Part of a small language model's weights: 3 heads of 128.
MLP neurons of a small language model. Each row is named by its layer, matrix (up: input weights; down: output weights) and neuron, and shows model dimensions 128-319. Each number is 128 + 24 x the weight over its row's rms, rounded and kept within 0 to 255. Numbers have three digits each.
After each neuron's rows, "fires on" lists the tokens most often at its 100 highest values on Wikipedia text that the model never trained on.

L6.up925:182134089106121152157155151103113140128118083134120139106159111132160146104131153118149146148137138119128121130087103173113111079057100192115087121130126168158124103090166125107087159128115134119094096089144139116117132137111140124158143124186091124139129129142170177109104183109147141132109102111107133163095134123124153123122125116104104157133088143133121114106119128129102184144111098129081112126098149112126182125136132144120096136169128128123124138091132149159124113084107120104123140140129125131144147158109123142071136105113160123133105116136138118135147142133120118093
L6.down925:126126116143131129161141094150130116118081101087105131138123141101143175143148111151135142146130135160147150098121131137092135178124109120123106129137151130133127154106106070108160067118147127148123116109104105132114123107119112175124129164165141080110120122098096126156118084164161141114097128074139164162144137112089137137124122122136151125126118153076146123153132106133127113153075139154126148157134141152112166136124136129160133162128130138143130155098120169095116072132105133122173091145153119100156103150123093117174132080151102164074157118137119160127130111141163100171
fires on: " ", " Win", " as"

L6.up1836:114138109132111095194110119168110137084123144140101138153096179132125145095142110138130144166161108165114132121119111142113093092104179141133157150079103103088144106050080165114109131141094102151125118161100111091119107096136143159122175099131127128151140150148117128172124098120107123120136134194141131136112104118164097101131107094110102116126097208134128135113171120126116144114069123092127144091145133075123147086135104121135152157106128165135134127109127103145096173102140149165127154124113175138119088111133140127134149110116123111124153113134104135101118129138091144154
L6.down1836:117114106122132116168092127128116127130123124140123130151110186178103096163135133124123126123147151154117111107114147124115129102108157125115144150119170155122090106114136177144120166137149110180137139133144128105163124111137140082124142156129162111136139136145101140107137112167111136156121147119131094185116134138144141108144081164146118077189167123182117134124146114105108151115126132132124147140152177099152122120175094144146159098103135101163106131167121109157118149082126116092133151105125164107121138157120130098140127123134132081132189159106133148115114139127130150152
fires on: " an", " An"

L6.up958:127112107119109137134120134155152138099113139086128132150130171096126141120162137113106130121159120085134131090103113141111116159139149174110115121106101132141182123101107118198084113135164115106080107126159090163098149102149101101129108143106090108101124118156131133152137103142161182153143133105142104148109165139117130116107110117140117142129124116124149155114132095112132152115142118129131143149106070169113080119150086122121089103156106118102100111150100142103143115104133143160137150107149183096083147222117155135106095100083143104141137131157140105100122139101174142102
L6.down958:107140140130148118129166135094124108100149135109113166074158120147092099132109159161165093124097105156118108136152142102125133103132138132120157162089129136104131105141150146113154140119095143100151169111120142108118118178088163105159150097121155155171128146112168137158072138130087103134147139155116144126109135132141131132148163117114081151111144091114114113159114150149160144141102115135117136144144193100096141141104153129157138135130146126132095149126150122155092136118115139129136104119099081142137129076104102103131139150140085150131145114099149168092139105142121147178
fires on: "1", " of", " ", " in", " the", " December"

L6.up1125:150146123130095136123134136141137094137092105150118118137126187103120130160138064142118100106145124133114128121164080142135089133126173143095128123103100100131137110092096181095119092131148142106120122124155114131119135150141100175161156136161120164169130139138142111103103136100127130107166124173116122123121123095146135111119118199098131141169109111175137165097151132140131131095101152129112146128148090122097148137158119108161094146122133156183099110114128150100129147124159140128108102113117118129147089157140138116148157116166082101092166168102124167108166141117139122134
L6.down1125:152140091131121136132134145090100144166130134116164181145105177137127074132086077144105133127181153113109116131134146150096128137124132172127124156103160086135156142109101170106127152081109129149117104117142112123140103143095152134110129158155155116128151128146139073130137145151084158124093084115129125131109104105119134132133096143134113159189095138154111097171148125154141181111123143108093115112108151086103096156135077115148133114119138115168132128101133099148142143141135121147133120149121127100090131142130137143135083151153096120070103151101107168122128167161096187116
fires on: " an"

L6.up1865:131152164120132126138128126152146150155136147154108126149162107148124144135141169121173091137192120109078152127158153148121144116121140159091126143114128182130184182154138162134129136127126156105129116180152102122117153139113115107125120101118161141089150119156090143118149101134147115107095087182108134122121120106123146113114107163154137111139136139107144129161145142149108127152145134152148163121065151130114137102145117169140144114084114101125166137115165148109127158130118107143146121140124083152173111108162143063117105096096101107163143114138137087144153127129112120122
L6.down1865:123130132170093132110143143144101106113127079115135125122112142129150146089157130144130105139117125089149132131135091172122173163157125124148124177157122142132117157170122150128085131115168113117144129122128161134129097099112197113124129103114142146138190105148136149128116162173152129096110176111076147145123124129140135128121112091151138120160138153151101104120096106169149154151119155131114147151102145104135116166101125084162161098107114154086133097081096083147150129103155136121141101121124156125167126161159146123138130155126138138099102129140119134109084148140161164135
fires on: " and", " when", " that", " until", " bo", " to"

L5.up876:120110145147146120145089179131139136142092132138139130209159105107107173133119137115127093102145112158111094120149149145115145101143109096109077117122157125126121170134131147119091142167150126134130118115112131145096117136121203108127122126144113118129102053100136090149150133132096116121118176125108108179153093116156123121125163122184089097139135153147103116118119143167137184104170154153140118087115128140121149148133143127154140152153139092155103108124117128113104125132131171142093122170157131116122107151132100107117118137140160147135124130149133107152128130123099130138
L5.down876:153137117133101137118099122116170110087127128100155111120143138149144161095137159095125112127099116115161106144126129116124159128143101121150182137159087177110127106132088124146145089094122134106141088153113141139145117152132085130175165118128151109146125156128122145155143131103144133168101124140143149114109140151126136161115124109108150154131137105118138072139142112120110127131047151113124122159123137101118120103133133086067152111106125162113175143115145143156124118090125146127105143152169106176143142145100121127134132074123136137129171143116112140147132127115130106094
fires on: " that", " who", " as", " which", " the"

L6.up1533:132116137169173147178143116102150174114149116149140153165104155116140066127116111153145119115110111147130123116145139166107146140151115169166158152114163120131133122142169129132111128152139114134156088123158142087127173164144132138104128104092124144104118138163126104100125100129152148124134085175141104139135115100102144128140112105137116144138142169175091115117148132097109169115132121101108113151130134124077137121128128137076150112123122126168155139134099159155136088136169094131137154096153140089134112119131136161103136121146130105122163161107140122106145112100107124105
L6.down1533:179119117154137177114091111155130114137150141141129138144114163140122119161137121096137141130127115091096112152133092112115148106113133151149106137127111144129105158106074108155085162099140122151097126096139159174140128182153146139093139149133087103150135183085167111134127115141116118127098157110081126145116105172131100117137142153098127097122110112099145150119159136125152050102088150107127183080112099119113102154165159091150145120100128153130141092131136125125079180162123145121096110123144118134157139110114157162147140100101119155202148114163111078171103170164160150122
fires on: ",", ";", " January", " February", " October", " in"

L6.up712:112144134132170120161162136135173137144126080140143057130116107109116124134113151112113099146134135145111119159117141109168125161132178146094121103140106129153152163126156117142126148137142113132144100151132141093112148134138118123114134113150130105138157106098141135169116110131118135114142105145086096154170127069164178151152080129122138147098146160183154137133163133113096123201171108122081143164095128131141154125117117107114158142137147138146143100096072160130149136141135133131160094113083083138163091129118138135151116141116168142182127136084111096121128148102127105106
L6.down712:125112128161142125071135100140112138116122074136106148121101130144140147131123138093111165143111131142115145093100111151109128132120095114096107150173136158113138142143114121116155111112111109143126128117125137104099086130085124160117125078117141159147127109122128138116052120129135132126091132114133132136131110160105153146106109169096116128088149066091146140149116139190164130146132108153115102146137155128116101116096093158123113120139111112118127109124187115125119088097089138124122099141154138087135162143182111113106122144130118133121119138144109128117075137095128132142
fires on: " ", " to", " that", "1"

L5.up1038:148126091097120148089114140121165129088128165117091152136144138146131095125140110136094135140092106143079157164140121111126100116167109155133103072097134131098108138133166154132154120125109134148111122126166159163147149099097125134108110140126135143151122130123117133157166132114166135142143198147144137121129086114131141144176137137159122144102106136159110111143154111088148112106150097160124121139140109114141122192064142154109133165162126125134129134107164141093143118121152100127105118152112131106162128139135102130096143160150099163111119117152168153134130124140135120144
L5.down1038:162095096092117100107131150147163178080096150122156186134113170137093092180112150141153117123134126151101135124132128152119137126122140119124135131130175126145145109172109193143125160154112145152140122143144163154136127148165169136087126126106138122147144100156126117145142135109132117127161133153136099139093156130168108120106137152123169145116119159162159152099114104107138137141109126144127069145095144146091130101136136114117132144119105160130118160121103115094108097116094143123147144136131137165107114128074119131115127156148122129146127124075162145081082127125111131136
fires on: " ", "2", ",", "3", " a", "1"

L5.up1734:118104091169118120129141108133131122149120104143118123148143112121125118078104117075135128139143135111138093118172096209145146138123154158141148110114109125147127110131141128132076126146141103152112125153124148114114167104167151147101153112095084154134093161105101150125125092138154097140147108173154119088146118090152140137111126114111111120122142141085105143109143126103172150163173129130116124118116166111053137164115145130118132096088136150082161162165113112122131131140112113128113125133136096132154098115079137123073146118141112144148116117113084099103076132141129101126
L5.down1734:126156107116150148169132119113091124121143097142158132133145157130130163132158131109105151154119149140154136126126135112123133125080176102120155143109123179083117147132130104168132104126135164112157156109092132122167088096155142065118137102111168081097151155153129140132145153128095160141127093100117109129147083123150118137073163115131135106179105173142192138127091136099189105097112090133145120137159108122069137117122101141176150121138124085150132154143144171090102088164149150131121108086122151122107119126130123125157120129128136128104113145106173121152140141112123110137
fires on: " and", ",", ";", " ", " if"

L6.up1309:137139123120115126149138145136122137142117102151122145097090121120120158138151167148156138147136120128099132110165087121168137128145111134092152128109129146118119069116118128107174149165071116136113150129099074149139139145164075143134119137142088117155078166188126127104099143169151117105121118071115142145106098128127141134123158127153123158148098124105112148117127101142142137113138122149134125143112157125136123105153132147136115109144116174153122130133143135157106109147132150061119094140128087157129106139122141099090145120112134105119131179191146120085181111119130173112
L6.down1309:137126101138103096154115096118134107076118099142138089159132123114133100133115123103125113115114107113137134150123153104123119113117124117140126096104167109142106172124159126111122129099140114122129124130141117107107196142107128141134133124119137164136136099074135158134149132141145125147127179113107122105114126118129125099137070074149126150131132117099141146117100122107093134122107124111171141145090136123130106138078121115144085124145153133142140123137119139115131161121104128149168168129160159156139143121146142120136100183156104075185129062108132095111111150147147128129
fires on: "1", " to", " ", "2", " \"", "6"

L6.up1155:145121183154127165123118104121129113119139120147171074149149115117116099108143100129134103144116150119119146099149146103127136135148141135121108118151147188110156134086110141122100113093120148146090139136118092119117152147165133135109115102135133132169132111087113159114175143139136156169098111123168153103120141098146142074113151148168125113122090095135152105147156126141080151151067139157128116131109110148133131135147136131134110131170083167169122157123133107131114150133138123125127152051144108186105166148092143096137122136125132116143129120166156142135088137138126122098
L6.down1155:141129128133131115111149126123152129154158133129102171097137159096114150150108156087132114089145152118130151160103106123144148109129122128148113104135139140141076140104125158140140119132148135123099094118148148165113088091133121122125077137169098162068151157117137136136131135088111135113177108115114129143104130121087129090116144138170162111143178122148085126150166120098123166078131152124125134125134135122119115124121132144149128110134179158130094154103207140119108156107109120119112109161113100118073096108076129113150152140140139165135137126114126111142143122094099134186
fires on: " of", " from", " in", " to", " on", " at"

L5.up192:153137126138126092129108154128128117094111168096132107142105092115077134150139124148106110109113146120137141155136159144144139155124098193093086134125137137146098151091183168106154103123169125162103124171108093121100109125110115139149132074163076147144128144152117133147119134174170096138124139153148119156159125082143097126112082131102104114124138135138181140118156114143147129093174106104122161072140117122117115132124134165180120174145108119105094159107138138132112111097161113108110120149113121124146113151139130138143129104091095151079114129101153152119117105096126132147
L5.down192:108116108140087116147152121097123146106100136133099144115135127091098146098100169140155170141151140152103140105169133152133150114141122127104062149142099137166104096144098158091107116124148119123135083160127120070164098150146164154123116123123079136125105105187139102136133135143148126104128142151167095133109154144144175115151099174124183125125147130144114109149160126148115125129153092129150112129130138116131129147113183117108133145130141164130112101125126110109146135150086113117152115152141105125141132122118124137106087136166102091166104098095102123148144126123140127131
fires on: " ", "2", "3", "1", "0"

L6.up1059:115168159111127127145089108127147131125110137084111156129135110152118111173126128145134097181096128108148103127108100134149113204105095103125142098160102119060124124090103144099182119167083120152135128099129112102155132139147097144129113136172105157162113111124124066142151114197148076152146129095138155089137094128150158153136131136120108121157119131094127141140151145138105135153139139170103135105117136126134122104105149119165129075142134084158128141115140094130128101124112121133153111139107111129137158119085126131126122134123154112113151168142128126098139161098108188121
L6.down1059:122142112181158128119132120123113150122122144122169111114159133128146139152104094133097136151159123116109096104099106106137159123169154097164150154160110164161137110118076135118107152142137137130179119102154131175154051100098133112137108154120131096086128095123105144124161091108112165121133100122128124126127143128140161118129149170068166168111132123125121124084164119111166118145105138089134142148135128167098148125083100135175107124135112129156127097124098145145131135134099128150125112107109133101143128109142120141126135117122140144139116155122144113157119103118142105084
fires on: " ", "1", "0", " |"

L6.up233:141116092140100125157142146113150138158131109152093151130121113154151101125111160178094161112127100148139122094163153149103097087119134137107099117100108158099138148155134106122162141125104129108131105075114122095108124135130160104108106118134072111153118138137164064160139123133082149111141076078102162148148104107117116123144124106124116121126124164125106114130134148128135146104122082163156078093120131119101130149116117110129140092134097133082091111125137115133141109108119103164115151152131120123120122117167101146120108105113101136138151118124180100124142136116133110130
L6.down233:155124104105139136130142117135142107128112124106171104106125163124097124136121137123125113125159107159118125171109137160135155089118147144108108128154106113141124140112133140117126116129137133133084101157136125117177146136103054120164142111108184128157121116125148141078110138170143151170139122137100127151162147154151131105136123179179127139115146135103143136105149109157138113152107145116156128144133140123127142083110108122109105101111156068144114111123145114180140092141104093135113137181165140129152146147126109107125149120157129173135144179161128116108094085122130127174
fires on: "2", " ", "0", " as", " that", " who"

L5.up1119:108082122142097099135143099158123172165159122105128131108141154130135116118169149146137139164132080125131111113104098135104171100113080152188171111111126109154146158166113131108165155113115141157187139157126094115142127118138120152127133105127135132143173121156134094163169151123110129126112133143102107155096144161147156163184132119089124110141141177112134114121168139139120134122137119170171100129099167143119087142082159115106139099182106131100117105071088142133146083090123101143131107101132106150128181081096100119097117116061157106115141125136131137132124121103161136140
L5.down1119:103109085154126155110147127141139138119146115139113153126118149150117140175121136142129171155116135151105121123120138157138117133151159113105111125149125153117114127112159142090157157133144090096134121115136119148105101138133171107161163156157157096126135095147171100186131165138107117134124145117077118117126134143095083109130153150130131109111147142080147108146106116145163116158121100155108149115135122107082130120103093120099136122134075089141113152175141116154129118137156154124105129147166132115109111126127106114170103132128150091107136096158166135118135114132141133132
fires on: "0", "2", "4", "1", "6", "3"

L5.up168:150128144120114107160125140140164111106087142101126099157134111116087164107135122094118113148101101111105098150128112138133162112170107119119162120112141133129138142094137140079152116123147088108122111152157068160102096117119104093109112104110103178152093155147119087115125126138175103130122100142107139127173115112153151111129118127111124147152156116137141086087150090156131110106180141125124153095117129160139094125118118128071135160110142113143123090156137116116148099127105118126113128164181124147116149092077092174175178132105107129145120153163165082124096140113103152162
L5.down168:105114110125137123153145112112154136121127183149120133080179143119097142150137122077078121125114131133108134102144124119139104130155110128097144126148162117155134129110178099188166120141131163116154149140150139145130108140108136129108105114123140161141088162115138133117112128136125148131107127129134133145132080128150105144106117117088166157129150161160125156172123097152159098170136121138137162126116142133113089114120137117143106131187151134067152111194140149139164145103142119146165147148109112140114164139087156121141166161097103103149120123108149095084098112131132111119
fires on: "0", "2", "1"

L6.up1723:114115139128133157122118188157165127119128067107133151171140158117091079129118130117069091133110078105121109120093125123130143164151109079120153146161152147113099108097085107152153134141126163141115117105106144111112151121110127154105144174137149171132112085109116114131122171133160093151159093111182130100138118097136139156082117115147131145118145134161122154117112135119176139141105121111138165106109105161139134121142119158114142119173139133171141104124127150150122112172102098153157093161088127122104106151135129094097123155114141110076128095141109099143122129127143147128
L6.down1723:165128143121142109140154099103116138127070117172129164107169122143115165135112126115179122155135120131145130130146125103149116144148128127137165115129071151179168124151112085092111149112179100110124126144108116125114115133154106120084146133091118069160149158129176123077098081121128109093093112097073131147129163139133133139151127117130159125150126114120144151168149132115097142168133138142120102154134107121139149136117150109127130126121127084117115113159132098069135161127125158127165137111153171083125152071127119143143159079128155133095158144117144116102135149170107110142
fires on: " ", "1", "2", " same", "3", "5"

L6.up344:142124158093115133083135108127148117086078132160129130138166103124084087154157109142102132140111124135135148098108132154140135134107134108134105101132117106146150126120123123107149125093128098149143154113124061157115095132118175149110156077155105135142130096112132131133176103103140145136105141163143120143165128143104138127120157139149111160104115096149099131132145120142138103131125193107143122119170122161117119117110159142112095148107135147154110138092130123124114120123173081124129132123154128109107179169175116117161098141146173145132099113193102134115108117135121121160
L6.down344:126134168129156129080170133158136126096153134071103094127183137102113099149087154127102125107140145152159123099120121151143126121123146162132137158176149167169192131136157127114118099115162172124121123130106142106160149108148115158122176133138155137182141130120141106153106152140149137099138120133150138166129126104140133109153104111149122105147128146101110075139119139116137116170113101150114113129111104134172080164133120149137149151123153096153097137148106172120160088130140100132120112142142133098142118137069113152171200124147089120140141107142160140116143145160136111145
fires on: " on", "8", " in", "6", " ", "1"

L6.up1126:140105123140088135116126132071129144130096117135102111128132163116108146129104086127150163103124169133093115149101132120123158082129161110103116125103109120107164127124098118173123157097100170139129143124109118064139132120162107098128142116148135145170138149107119094089109126144154143094084094147132106105103122127147125136070142127175145090155145145136127157123109131105105135120121132139116122129167149143120139122121141134119187148110125122117142128120107149163152104147118154111121147150109114130117135137105121114107109141149127137144145161122070117092113114069162156127
L6.down1126:157154121119093163149124121115113137136161141177139108153117106131158118121119117163094147132122119109141118062155131131133125134114116109125163127125181126148144097148155134107137137069132100162126091151121125104176151156134114132132153175095104180093124089119159114120111143109109148101110118134106117129095075115113133165127115135127127095108139147158119117133107108145127108127151148109115111151123124173101142159110114151125162160114152113139134168117140122096145149149148104151164126144112159157131098152110121123159118161148105196135143137137123148119129116163121146097
fires on: " ", ".", "6", "4", "2", " ("

L6.up600:144169146175151143134169126114115115095139186114132118115164086120140122139125136136120120141121129099132108139110117153136144136157157179129125100109145132134166129143100080118127147106089145140076131145108174135113115123135099114097128113109119110140159110117147117137120090116158135129137155113173171129171129137123129143150159156168155111145091127145130173149105168073149092148111128137109174096101108160066149167143118089131082097171127152097141120145092163121093091100145130164113178111163144104151109145104108135111117141159148098148081102157128125148118118120099134117
L6.down600:115107117099159145141094114070172148146126112143110134156137130122118162141092168118126109142137101156111148134135118132092134104113119092149109139112134131112112124148103202102129094082149143102166135129149105126118083154096115138135105123112130156095084119120107150145146098154120093127141104126100065144111128169125093089112150141136096131128157113092141088105145101180125148071144094090114129135112164111114123116124127146143118146077138110138132123145151110094145122184110131110121108123145126127111151133152146125164156116132112156144142098123105143147169090174097125146
fires on: " |", " ", " in", " to", ";", " from"

L5.up1385:152127190138130121074111095104141130100139108094123116120076132103154112163108164123076129139129152120163154138157132125136132154146078087084138144145123126115167165116085098100123141137177170170153106137104110096073116113120151119111128107159121153118153158127154128135137137099136147117154148142150088126151112090133137090114126092121115143129126161110102119146141158183166161110134150134130130133143151108103170158141107143122151099136105123128097124155130095123156126110140121161102167171155135101130134116142125095112112127138090143140109134169122132103111091144121106132
L5.down1385:123113108155137139141115164120138195117148110144143123172158135126123161106121155166129135132148079124114160090136148135154131155143130218097114122140091106076114129146177131114094156146126131194089121137135114160165083137177118093131184176116154069124119143119141127123058117128182121081136108120095113163126155158151110118152170118162143163154100103118105140132167108092103096147133132117139158120155126140146126168120108117132161146147152114123142131103171107125155119174126137160130109074124130149128153145126110098114162135149151078128129172126063125117134123126091104105
fires on: " to", " of", " could", " in"

L6.up1361:107085169115114113134125157095186074112097132096116138118091083089120190113141137090128138197123133099162140071164148145138153159135133099109121148149121171119108125103134129125133130164156112112143150114151129135100124149138080116127167170125160137146134121106093153166120145106158120125156134119150056127114135125121129116155142127096154135108122175158107113118148146159156146110122135139116167145128120118149139122141138143156114134123135153127126159137114141121115114168167124130103117133116140124142111143091132094099151151105125110115138129116111179129172137119175141135
L6.down1361:119107142134090100111129085132093137144142109133133100137119091154103139138123152155097143123126135169083115111147121161138108122190171153090147153118141143112125132091116147125103165107173135139066083129129147135107131121139104118154162131150127093145110101107095096117140157142124137120108112147142140123144159146105109085180145107140167156100151130119134161124156168122127162133161135159136152125134105100131104105127157140092176086123148119079124163122144117122122190145109150157132114132197124150124092092158131092091133118164082106112093162131107142183125137120174148095
fires on: "-", " to", " and"

L6.up1510:134163132121133130128109176111132109128151137139139160160198056100117115103074135129114162126159167158163099132138103143110131122128135092132108106151103135132127113108131136132084103143129148144121116123147110155102144130117115144087150130087129150097117080141092116113104103110142140184163119155139108131096134146138141140152137104148114121114127117133116097124116170134136149147139144135097154124108116157152149107105117102137143144106089086098109152165137157153129101090131169150091166137130118138080109059118121159108135144125126125158134171126134124174134098154119077141
L6.down1510:115150129160144140109115094103130110114125110133161158081156132138112094125092076104142126125150133090157105121158186142101103133147116117118120146125139170082119117172105086130105151074122127142134165118106126136153129120121117089087104133170142125118125105090129123143102152143115154129173090087128137121149134131133134078097158125133113112134157138112116125111156112112173132127127120109152113096154124167143140135138116115132120151140111127138134175214137136170134124109144097111145141117120140115114144072117104126138081134112103132118136112169135127082133135119102101141
fires on: ",", "0", " ", "–", "th"

L6.up949:155175122151152149158123189146137106139176131147134107095119114133099156164129114123115102130072109103147126143149140172084107125115137167167105141120071163146117147133117108142138131085133129092122131160090151149129154151105118134121075123141143108127108115107126093128135179094149123180106125127130142136102112138156138118129115140165114136145139116144131096171110158143130119110122213119181149135080104120137151124127152136071110118111138135094148140109128149129133087125186064163110118091146154125103128135134143102137161122157124071167133121185132108131133146129129146129
L6.down949:145151127144134152096197135136173100105154141103136136163170100160097150080097089135177126125099124130114093102095183112095174129123149110097154110146130097090168159143129151173085115114157117119115107133120080127183141159133137115097103133124102154158131146100132146148132122113140129113140135143092140154129130135109148131129146129146104177115163145128148139078124173139139117104181092112170121128155117096139120140158115112124111167117147129111149125097121148138142130131144114118156128076117165121145130142143136105136128100123125097149098110088147160150128125167113138133
fires on: "0", "4", "2", "1", "3", "6"

L5.up1832:091099138132098126148127167113100127115156186118106097125127158102117143111122154101133080111142077134100116135141109106157103132181121130139140130136133117134106115116145144147166107118133147154158128135131104127141139176141160131086142100130146140154110146134091134099145138164113129130124106172160133084161132134112138091160141141121123148142146154122145127111098146167151110141118144155157128144136098112118101143116138095119128160089126135138153129156110159106164120126104090108143140118116155169104157113128144140135124097121111179120141120118135079141081099130119137083
L5.down1832:138145105146134105114129131121094111103119137128116155111129115106113101100133128133087115125124147078108128154144102151133127152131101103159179148090119118128141180141133120136101121163102120136156145104135150118148128082102106109187140132165118128126094138145144120158141141176192157133120141099090143177104132125134131092124118100121140157131098156119138129074130137143098122107123132083153170103066131111156120137126135149153188108147155164122139108113133137071119122132153143113134133133130109132154104132125143111123186148124152110102115069151150138138146041147136144078
fires on: " ", " of", "2", " from", " on"

L5.up583:116139148091131133137109110135140102136105155121154123145117109163141121130146119122120136152083065125144131098131156123120116111119134154161120159154069130153083159110107141141150134125080138159171113133129128128135098109160125176114081134147085116130131180144115093109146119124140111135101092140090097102124163154145135133171128117142135183118135144100122126106103116134160121131131153106143124102107129073134152105113083118104154185125128162207143164087114198123125109104126152107103131095148108118129124150164140128088117115124162097081109095169083124113115082130142156125
L5.down583:106125137122136129107140150117123168138091174140113078145146147153107141191158110173156110137124072152108134117127147126121117135126098128167115098137156125130146111153064122119074122117088106126096167084143136156131109139119125152095142134135124130139182099114176117150155156144172143132118128135127118126149103107113140105117090156087131144132096181101114076120123130083096114092131117109130108105160122139113148108106164152145123157110136136121130098166137129128113142159104118145117108109160148109129117108092129089148102142129106108123127104151092171128126134102105153149
fires on: " of", " in", " a", "1"

L5.up295:152134135145142100132136150144109114161154148082094138183130104109100095132130117149115124113097089094120118175148119191129104136114117120107177153080133133123158165130120095133164140093119096113093112120084127141164174170143126141110143074165117127154112120119131123184131053121165143105088145158136113130098120172144113121124115081090154162138090131150138138143088163154154110167119129104136163153160141158136085114148149097155137133146188140147161135128120149130104127111113160144104125111154136101108139070131090141133120167137116122089122100121127118141081130102125149128
L5.down295:143118152121181101075133137135104138130161126122156152124147177148106081158180142151153117136140104145130118092137129110145161134167124180151120155164129145150059090120162160156100085099121152099127155156132117162127131121140116142114102104147136163115124194147131122066120132179151120127138147097093148141107115136124129126111154140142092133118128136144093126111144095096113111115126156141122130120133138127149117147117116114195105151124105145110144081134164127126153131143157142115124126127125128113181095122151140143090139108170149140126103120130118103117117158119128118055
fires on: " |", " ", " ("

L5.up1791:117105178133123143125162151149148125113133143141137108085157108139143104093166137157170101144117111097126148103147106170133143134131139127120100154078129110140135100156142152129139110111125173148141155127129138122087094135112153148146162143136123142142115144178120072133092094111096118146115155115143127104140131096132135097166081121107090147131114158107092139102138120173119122116132102106133141124143106148118144108107097132115140113145119107106095124155117162133159114089128135160130175119135120163127136098173126096148144144088112120106167136086100119172116112112147111116
L5.down1791:147138143149203155165157171108120138117121130101136130137128127140127148170125154114139111161110077145134129093122122137112164156114147141144122146128086116138160135090153170087153153135116123134147184112107158120136083129149111114156092191105139087143114108155103101142103148165142161097137076108124102119126145148127119117117159162115103156128135145114086113089155109165115117128112107127138164144156126093133132124125082123105106139126153076146095133152124160123137111155103116099129113155111166140133108080123098153155143105151151123161129145122126094133106127136125119128
fires on: " ", "1", "0", "5", "8"

L6.up301:126112124184202149172164116080094127135094163128102111108133121151140118112112094117149122104071165115095135132134126176124088177116159122091150134107150128159135099112120106168141174143099127120112149178147141086133167107096099147142129104183097087134128135111119112123131143119127124125143101130132138147128130128167145137140136177113105151121123173116136093141124155142109135114118150127122130128077156168107098120141139138142111086133127125086126148176160115105155141071161096160096154113128135132113119134145072117134150125148179140137132131100109130169187123131134165100
L6.down301:109156135144123124093131123152133155127095118119142137120114110168152127181131144163116128158145099142133158112152109137111123111156127140102111144140156139073110173166113133159133074124155140161100123144103122138177141139133162134137169124068146107149148173139098154133183151115143072104110147123125097110122136157112107117131154133156130117135161127153076147158139082123112158132117126117156164150144146098139173186136103139130102128123161162139125108091090091122132158117114123139139123117111125160119136147145102177134114121129150104137106093103134151131085052148156129147
fires on: " ", " |", "2", "0", "1"

L5.up370:113113082125082135109096111124160177097136125170101181107128139110142161106157139103123158175125133163110122119161143128130198158103141165124152126144125154152122143082106135106114117113109115107097087117121108187141120086182144137149120078090109165151152121120131142138111103129139133116184141139137083108127128130129159131118140115147090117107137134127112145152161158121142172143142092123127172122134082136112116160134166091144152101146125134054134160144159142110114136086144127146076139100125124106104149110089179100131128137109170127111123137134116154131161137129191143126
L5.down370:108145149105080156140089174119110084122106081179123110123134130132108140141141167121126144112127113112100142109170137082156101148111136136092127126131096166147126147161140151129124170102116144095112124141128124110145107132076121157153168145109105134142157141136126164143159143176102162138152100117128130129141125149087100145124128140152169124106129119136159173137121088125099148131152134146141114160149146112136113145118114111142084130156152131148135142120182074106164128102143094143128127179159144099121091158105131147144116117106177093155148134123150152103111123121140150139
fires on: " of", " by", " and"

L5.up1964:133161098122135155123153145124105134135116111172079100118158148139137159124112125109143110112174107104117089110133122144140126131131157128107143157093147133088049135145117094139138134093142133190148159109180098158137104168168096108136133155150162155121087131167148138091137122114142122115155110161161152075150128146153120111105150188152164100150158116108124111112100071146128114113136136092087124157153112132109101101128164122127120137120149130121134122149141124140168139042115123113092178126144127089137087113124070126129121167115145123128136109132122137118114094089144143143
L5.down1964:095073103146141101163103136120101096135142136151100160084125099138162089125115145090095155093087134140117163177107130100075141120121077100117148122135118124201113113168121142095145107142111121125143063118118128092152134091135141113109141119130135117117085096117112197165078171151124168138104163076122146150142170165131145109166114132135108180154108134152141124145098128118084174129122163170125132121154145129135134158150119120126134172118175147150156104140130133113153138131146118125163096147110143128121152171136149116122140134113117148112134085115123158155147120155107115111
fires on: " of", " ", " |", "2"